python train.py --n_layer=8 --d_model=640 --n_head=2 --n_kv_head=2 --head_dim=128 --d_mlp=3200 --vocab_size=8192 --activation="swiglu" --norm="rmsnorm" --norm_place="pre" --norm_eps=1e-06 --positions="rope" --rope_base=1000000.0 --rope_fraction=1.0 --qk_norm=false --attn_scale=0.0884 --bias="none" --tie_embeddings=false --parallel_block=false --init="orth" --init_std_qkv=0.0279 --init_std_o=0.00698 --init_std_up=0.0279 --init_std_down=0.00698 --optimizer="cautious_adamw" --lr=0.000443 --beta1=0.9 --beta2=0.98 --weight_decay=0.28 --lr_head=0.0113 --grad_clip=2.0 --warmup_steps=295 --schedule="wsd" --decay_fraction=1.0 --decay_shape="linear" --final_lr_fraction=0.05 --batch_tokens=262144 --seq_len=1024 --doc_mask=true --train_tokens=1658000000 --steps=6325 --dataset="wikipedia_en"
MLP neurons of a small language model. Each row is named by its layer, matrix (gate and up: input weights) and neuron, and shows model dimensions 176-367. Each number is 128 + 32 x the weight over its row's rms, rounded and kept within 0 to 255. Numbers have three digits each. A neuron's up and down rows have the sign that makes its largest values positive.
Before each neuron's rows, "fires on" lists the tokens most often at its 100 highest values on Wikipedia text that the model never trained on.

fires on: " of", "en", "ic", " ship", "."
L2.gate2211:133137112111148135142076191118121129117153043039104219047158084069099067146105101173152131194153130197147150074126176133158153168097132157161113139140149113083114195055160161107099053100108143121138075127109102138120126115180181120159121133135129133115152142170138133060136168103147159153171091107168127069100129114120084161181115143177163096105112112175081122151156088151143101144154115181116128167095126158160108082124122102081124113181089118090109093163180109122153075122107103135086101094076118128160164081140169152140080119089153148121174160124131115133121152160153075146
L2.up2211:092134093128149118089122128104119134083154072120075151103150137098105167173187096153125072169124137073103153099080137133165084170092133133149118130092132142153123142146150162116161147115141157120152134199127160152147142087161147083171149140093211133150140113072113129167105117185155169159109133143171181085161182122140112129191095167105157107113102125115128120133108152202118150118122080138110091160102117094120160132136092115106138131107119226097160085125154138125140144125187105102160151102054151147145111135163091163113078129196125121156108131070087124135120124148112109122

fires on: "est", "em", "M", "ony", "und", "ography"
L2.gate1350:082156078133173141114063124076140156133161128193113112139136155129187115077151119106147115123150155173188141129129129079146092081127105129160096120109173118170134101127083125089182149116153133129122143161113167100050132142145141160138125160102174190110143122083121169151117134130095134155138118096175128169065123109140125114122114193121109145151036149168169173110042091154172128079188119114088100158114105113139157159155118136173164149113116085169186158095181163122082134075085080138150117115117109102099199140184109159100156147107099112095153124127128111129167176067057115144
L2.up1350:154162155114123082147124160175084094170153133129204127141064123094091119125097148135149108152095063092214089124130150077174159149153156119156158149072113130093138085095110165117145174184072148082182115176135149098149153133144189132163126141082124141120139142093150154109150092110135119174111109139145130125105112086082111140098096111095118113113132091185071159134109120104137126126116174084138088110184088112095143119108117154161078098161179135087154097177148161090126113148107145141231106095171130125130110112091140066093150193098139054162119137096180103131103099086076140164

fires on: "|", "'", "ary", " House", " special", "'s"
L2.gate306:168090144116121125160120042129139155119190109120085142101158142198125151195106178118091149106141146111100087106135122129152108127154170099143088151105138122036152090125030162097126088076138101143072135175061130155063140179091168188155154131145063057072110144025127095140149164149147150135093115152104179122122179124098106163078092142147098094092124143121146141114115086184153135177192150127132144159046159117118079057121109172112037150108103146133069191162086137131116129138160105124141149074157133099146109076124125178142149095077140118160107112128119104143121158086213154170
L2.up306:146117112153105164106108150094134121180178133100152145081121155105124136139122133170098088090147118121177126106067110145151079133138093145199060164107169109114160173150135170066121143116074099187143179155064158165093102086217164089105163136185171072123142113177187092106166115073182071090150155124117149076174111152158124113100132076108153148100105134106156137099076144145098157144109106117079204093172137118100108128157111178164141175110104084120124170137159154109162123114133133159125111094170134121170164073110171061138104147149104104123097108097141090152170160103126168098

fires on: "m", ")", "g", "u", "ind", "h"
L2.gate2336:135161088101084144105137153121100140158099133126123133133153106135137102122171152118145170111171134138091162119196100114108129135164090150102148129143123113119113096184164101088089131117105098072120060145188101125142137116088167146195163112075182090107140122078116162172131131152096128097192060085110063087139089114145130171088184214140113133121148071118113103045109105103173107050168117197160149125144108111125119115176106129093170135059089147173154123082162144163129157120150088105074110126124165160139167083087155141091130124087138152130141134098133115149155088128177216065
L2.up2336:137113102125148102218113121162156077149127120130132118128167113119151113156121103133122076114114102080123160112122116156106169084137139101095109041106151086145155133109130162135122142135164111059090129130131083163106114149154119194098093111135168131138062077141193098155052173099117150137144112139130093120157060122127198110083145151082149123116140239080101135115085178123103151132181134107101117157153116097084120157066117146090167128114094156090158098129141180073152142194149066087112109108126098143119133198099146182079143131146133082129136127066108061132140142153086159130

fires on: "z", "in", "ade", "ab", "j", "w"
L2.gate336:095172083138084098161135182082116083108134163127083147133108167171083142127113125165191107105142138162123080126111098125067080201083098115137144189172102177084072150077119146122092123129136111151166128052094087138199138101093110133129100136129140148117093135175149129093168129112057160190131121185093184121123095171114112145138163095088175153108160125113215098115127114083112104145087145137126192162155135172142133123170149109126116109141090124132092087100129130210100144100165147127172206101103138112118117128102123097124090155159077137086128093097126129115114164128116120090
L2.up336:113144111148098100138137145130145158131164138074134083132160084200130129099096107126095126105199136145166110170105139108112139118219132072134117116157168168117172115156116141177184139090132125126155096139133213097103080164128116145116151109134111109110121126139145144118135132130053124141169125173148148096138082099176129124093156149116143176126139110113141146155115147169145094115165095137126151171147123125136125107110147075145159085139084130200121129068156206176108146116171125151155136131082151113130072155109043188116148193131147159132132145101116049148079134117136134080

fires on: ".", "ay", "o", " nearly", " least", " about"
L2.gate2584:115114116108126131108179143089131094066144145137113125120115091116209100072121065075180118116099115144129119072129176123166103215130092064146176143144133061166074061145143142119162108109066175096129104123134044188148151134140108136152068133107095054183128121119181165176155135116146106059132142146133085191075119148118127107144135139191096120107107170135080117126114166133086147110142097108076099128162128166109159160095097111104075149104177146131181130124122104107107129109101120141143140089169180124081144145128105134156151115052160134163130150151174114152163184072192145127
L2.up2584:125107123149097081069096164162129117139174121123131098107152098156143136102115075097171121162110175176085110064088166101203156171128154062141122179170133056176138109129210158091131181163117092136140129125162124176157096151122111164071147144133188116146107113128112140121113135140182085142119104135113206145162176111122191166126148081173171157123128110109133152169171076080144111170164126149163202129118174098055106129093058081086093127152190155098134151142079125129116188171151068174108197148191100139122127145081140142135136143126134100144162134155097102152130150139135168138

fires on: "am", "amp", "en", " All", "s", "r"
L2.gate1610:177175085142118114140109164104113102147154152166091141140135116103133158092121088118179127145155105134145187069084099163141141142123129104151137134124085164133114140124119170201171096127129144123114118103133131142062147096142146152129157130176096079087092164096148135133131092182144190057150040099131075071138162080109113186076154088153118211135126113134180079167127109148106131146121169114122147144136197121116073135171120110127080059087153095136122149142073112093136193140101078151130125078121154116118116142080139139133123176143135200076155133165124156082129108136178153174
L2.up1610:212137111114143190104116167096126142099094092161186174145127163051133134149123114112111165165174143118144137125121104108161136100062095184098103090174144115132154109137113149180189077118169169111132122143130123119124131121181101156104123169102196131088115131083092102058108114169123102103163162119125123088086142103131122173150129070116082114125134107141060077170136141145166075155204180126101150145149092189192104111147093087159102123084076184115136104107202120148129109162103165129119138162106132157162110100191114125167113099165110154123133093102119138177119148135055181137

fires on: "\n", " to", "em", "est"
L2.gate1470:121179137076130128105094104136108102160103149147164108048101185131095128115144117130167193090167158185127075072142173131133112179133116123100106115050173176115042154141212113122192188132124158099116143132104160158146163148091086154139127108083140118111098092076120120051159145100156146189094147138187081104157130108112095116106126167120159109160147164122109116126094103132139155080117187155102146087172124055140139185184097085133168111142148076202125136063138119120152134145146150122080150135176163139095074116154131098141089146156141117126086124149134085156144125124099078150
L2.up1470:100087107147158103133113133100092108181153057103107159130107126158096150095204115108127125144148125136111118125138106082187084111119117105133175141103060087127118061101149094145138168150077100078170142126115143151126118131086092111158103092181110102084167186092138175101150114068162132185091116133092086125113050106134153106126111155133119115121151089187082135158099156103088136122128094134112161154099088143093191166082127093139155123114130127201143152136123136147121102112149115089128138169090120079124134094107131169127066126084123120020093166076095069169115122105110153150

fires on: "m", "g", "al", "l", "ag"
L2.gate3155:128103140178107216157106177117210152146164135162125120085118107120131178034145102099158137142143168123132169177142151109137121118169168098201149144124100129126141089156142128125156140102158165086103146170100121172132119080129143100136155152112136195122153120138163094110134157152060064087154079099123081111143118104117128197103113139113084149154156115127215107116144120118096122156128118087159112107149126157100161119108180109101124134126138144167131151052134155130142138156117130161132131111129125122103100100118157207071127142117101108126156167121129136124165100168158102127
L2.up3155:078074176118136150074167124120129134127201104168170125100152052186119160148120143135104173092095080080113163171126127132135135102102057142146123092082153146080110122107078138126059106123146079131095161117100076127128094166142128157131114092167172167097124119163151134169178148159091139119148117108129146139090115117177102142126097136095076133172125120050102154175170141138126062191113118144124146129177140161126144131091106156106100090143098065184140104109103167112136102118133048130122093108090078123131116168154106127121139092138141089066128167115141125107102114109166132182

fires on: "w", "z", " tw", "av", "ub", "r"
L2.gate3090:092105131128139139130181190082179099114138109117107067168182069116130143122162106134167096108108105157144179097124117079165126146101104096102098196126119113099127130216124071183128165160095102179147066112110074113098169120119118127145118146160138127083110110036130103115102078089150172198149128199128102106151091138144131111107148155088085178110103087111119135145140103126110094127133092120120176155107108113109113119120119168171135102143123080156101146155186155126080118185112162108158144112161095084101129104121133090130155108095154158120145111064159067131061106214162096073
L2.up3090:150098123111111081160181094126121133157131121101113129123109115149123158195122087174112137107136148187135091070134177139114147127198170102116157169157136176145155122104144139158139093097200117144170126045162126195102132153078148158108133099138131137072094096086166154163128139128164155128170168112157071111154121123159131104126104158109113114132160099148112099176091131155115133156163087140092140068151124148132110154116135124084165125060104118104110143119096140163118100076125056127145102153146116154150049174050068128089110127130153132123118117147107075108191129117099144166

fires on: "o", "el", "ock", "at", "et"
L2.gate2450:107167118123166129148069123143095124081167083156082160156159116118153163060166147109134153072141144099157080076188088100120124135107162140131087091097122131095076125179091181089194076153112157106112137093179135126113159113134146102121087146099133141162151155138133160140138135100127170151103105186112108135127151163078148149144123190158147117082064118169190096114082036193188134076132153132080107156150112099142096147129112120129182080155108129193115156174148181145187154163120132237126125124170125140144186092142142118173144103130180180147153184146132120159112102067096080158
L2.up2450:194127127139082107100067079162109122115107106133132140128125137189137136155125181164145131152113172078122104127229150172155149118135123155146092114100132109101072085125154125136141153103135077097129104105117112136102144151136162165151111121131157137116117192126120168162139114116058141147095144089139167104148131165166130077155199130152184120133166160138156124088154151095134162190134126116147143048161107121161125146162145157163136142131088181154114146150109152150130153098076161105168123123142157134147181130117109102180155172097103131109104135102126076070150150139081132171

fires on: ".", ")."
L2.gate2869:083133142129164182143147146115137117087207145132112135085110104180106094126156110108226115139178098112157093173175143167174096168087079173095171156134117091194160128148123151138104081163086152090113114173152069143165169124094126042106098129133125097101122090123123120081139136074151150078162130113134150157083139093196128121142119128104155114105157153139137149165118109118108178123097098140100184140094149115099114238108099094101175084143165129112159147154195039113165110126170115109158125066149120135133160097078145161195140094142156138113157168097154062076149136131116161108
L2.up2869:155163114111068140188137055168132136154137150078069113131145076159169094130138123140113171156118172116075106153093087089091145112135105128157045118064145161122153121155141121146152103100169146130105144104111109109163082149117087129162191155190106110185122110121112120058105113124152124096123081165136161120152213149120155191185134145088083069079140143087076130082154071145146127111117115098122097123076103134102162142109141070120092076165108085140085121067126179172105147128095118172120166157108156126141110112114096117158144120210151117126163124151141126117106153157145099116

fires on: "le", "ock", " He", "end", "el", "res"
L2.gate2651:111153127120133127104085154138124120157111187112151122166117111112088198169193148192116114099108165135176097126042147160179161101150130169190106147125106148157114111112152149106207117130154129121148110105133104151164156082118104187124124150082109207095181140142135162094192096121182115200146083113110085110133175097156168116156083119155048117136086066131071106144142115165123139120165161125106137138130086105132134112113190121091133105158152093117181118154175128058114123172172123099166114152169135093148130149182136113096139101124205098023104147128130078120164148072115113071
L2.up2651:161153138095174202112060108084087143116111138097166088155173173213119134142106116188111084185188156130129128130191134141135107183150138127143117143072132105090117135144068149132115111172102094164121120151156101094111148092096157153146185105099175184184164110117114080109166200126160139123059137151138099143116113142119120124128123067104114135184186132153153062173077161127092128161158183071132186106158115103197117144175127216134067114156136089181114133114130097075081107165106165121128129139152088075144064127124135115133199079140139133082167133161122166085079088108155132174

fires on: "airs", "os", "and", "he", "ure", "t"
L2.gate537:069162136111117089111116143100185169111198124137096094094116172082119198127153132103195123032125144146126187185096109108113114139078113119121117050102132132144085091134141097117126100107153122097143106075076174186107100131088158169104127093109169145121041123121140066119151145134170159136143107099092134105103100118159155114187126173151093154120101038124095110105153134121119084124150121106105145141147108110064242122117112125136102148167129058143161097177137093124167098095111150183136093137136143145186088116145152119118148045124119143090160155017117111136146165151128065132
L2.up537:126068143156094113091142132149125101137188113095129165111150096155119102067187105151155114125084143121136135170165119127202183084063141106115166103125190079082203126151075136151182137132160054127079184170105140128162152092127142136139114115199122114134130084141130100093190194120167089111064204143141153092098107130128112167141116173116121106113090139093087129142096168161163139105065080154127192080133132177110144105064133168108150134117090151146162124206134127128086125125174174163170094068179185072176148084089083136124144077141108134147103120146149120132164129146081143133

fires on: " to", "m", " from", "ed", "h", "ing"
L2.gate1169:183182155146204117153148132095171139127127099131121161163165134131129127188148120157110130076111122162128132145111184113186136115126169139140174136072123144025118114097181120153146119189152107104174178188149120196120134155131073100120143101116116159097168163090100133107092159108131149049149131182113119168151104069091138139147061129161109177153197088162160131125077123104146148161091138136080131127144127134155108059170155121126132097045170175113077142108161160137130146125179137130150183065123095125115150157150111186122146132121230107133144096084096126111097171132118134150
L2.up1169:128096151097193115117110108170201151101149132175095095093134132135109158092133115128090139142157081111189141155103137077201167146122187113126165117111160117175125154144088128109104118094092120144119129156122116098136085075157075125121167143148119141157138133101131132115094128120129153152115134180108076117157172137074129073155095178128125102109178114162168104155115081116153132129136132149131122114160155101130070128130140093124119101113118082074133111071109099136119126097118159107085139136177134102160151147070070142139063161087059146170153155156152120143166150145193133109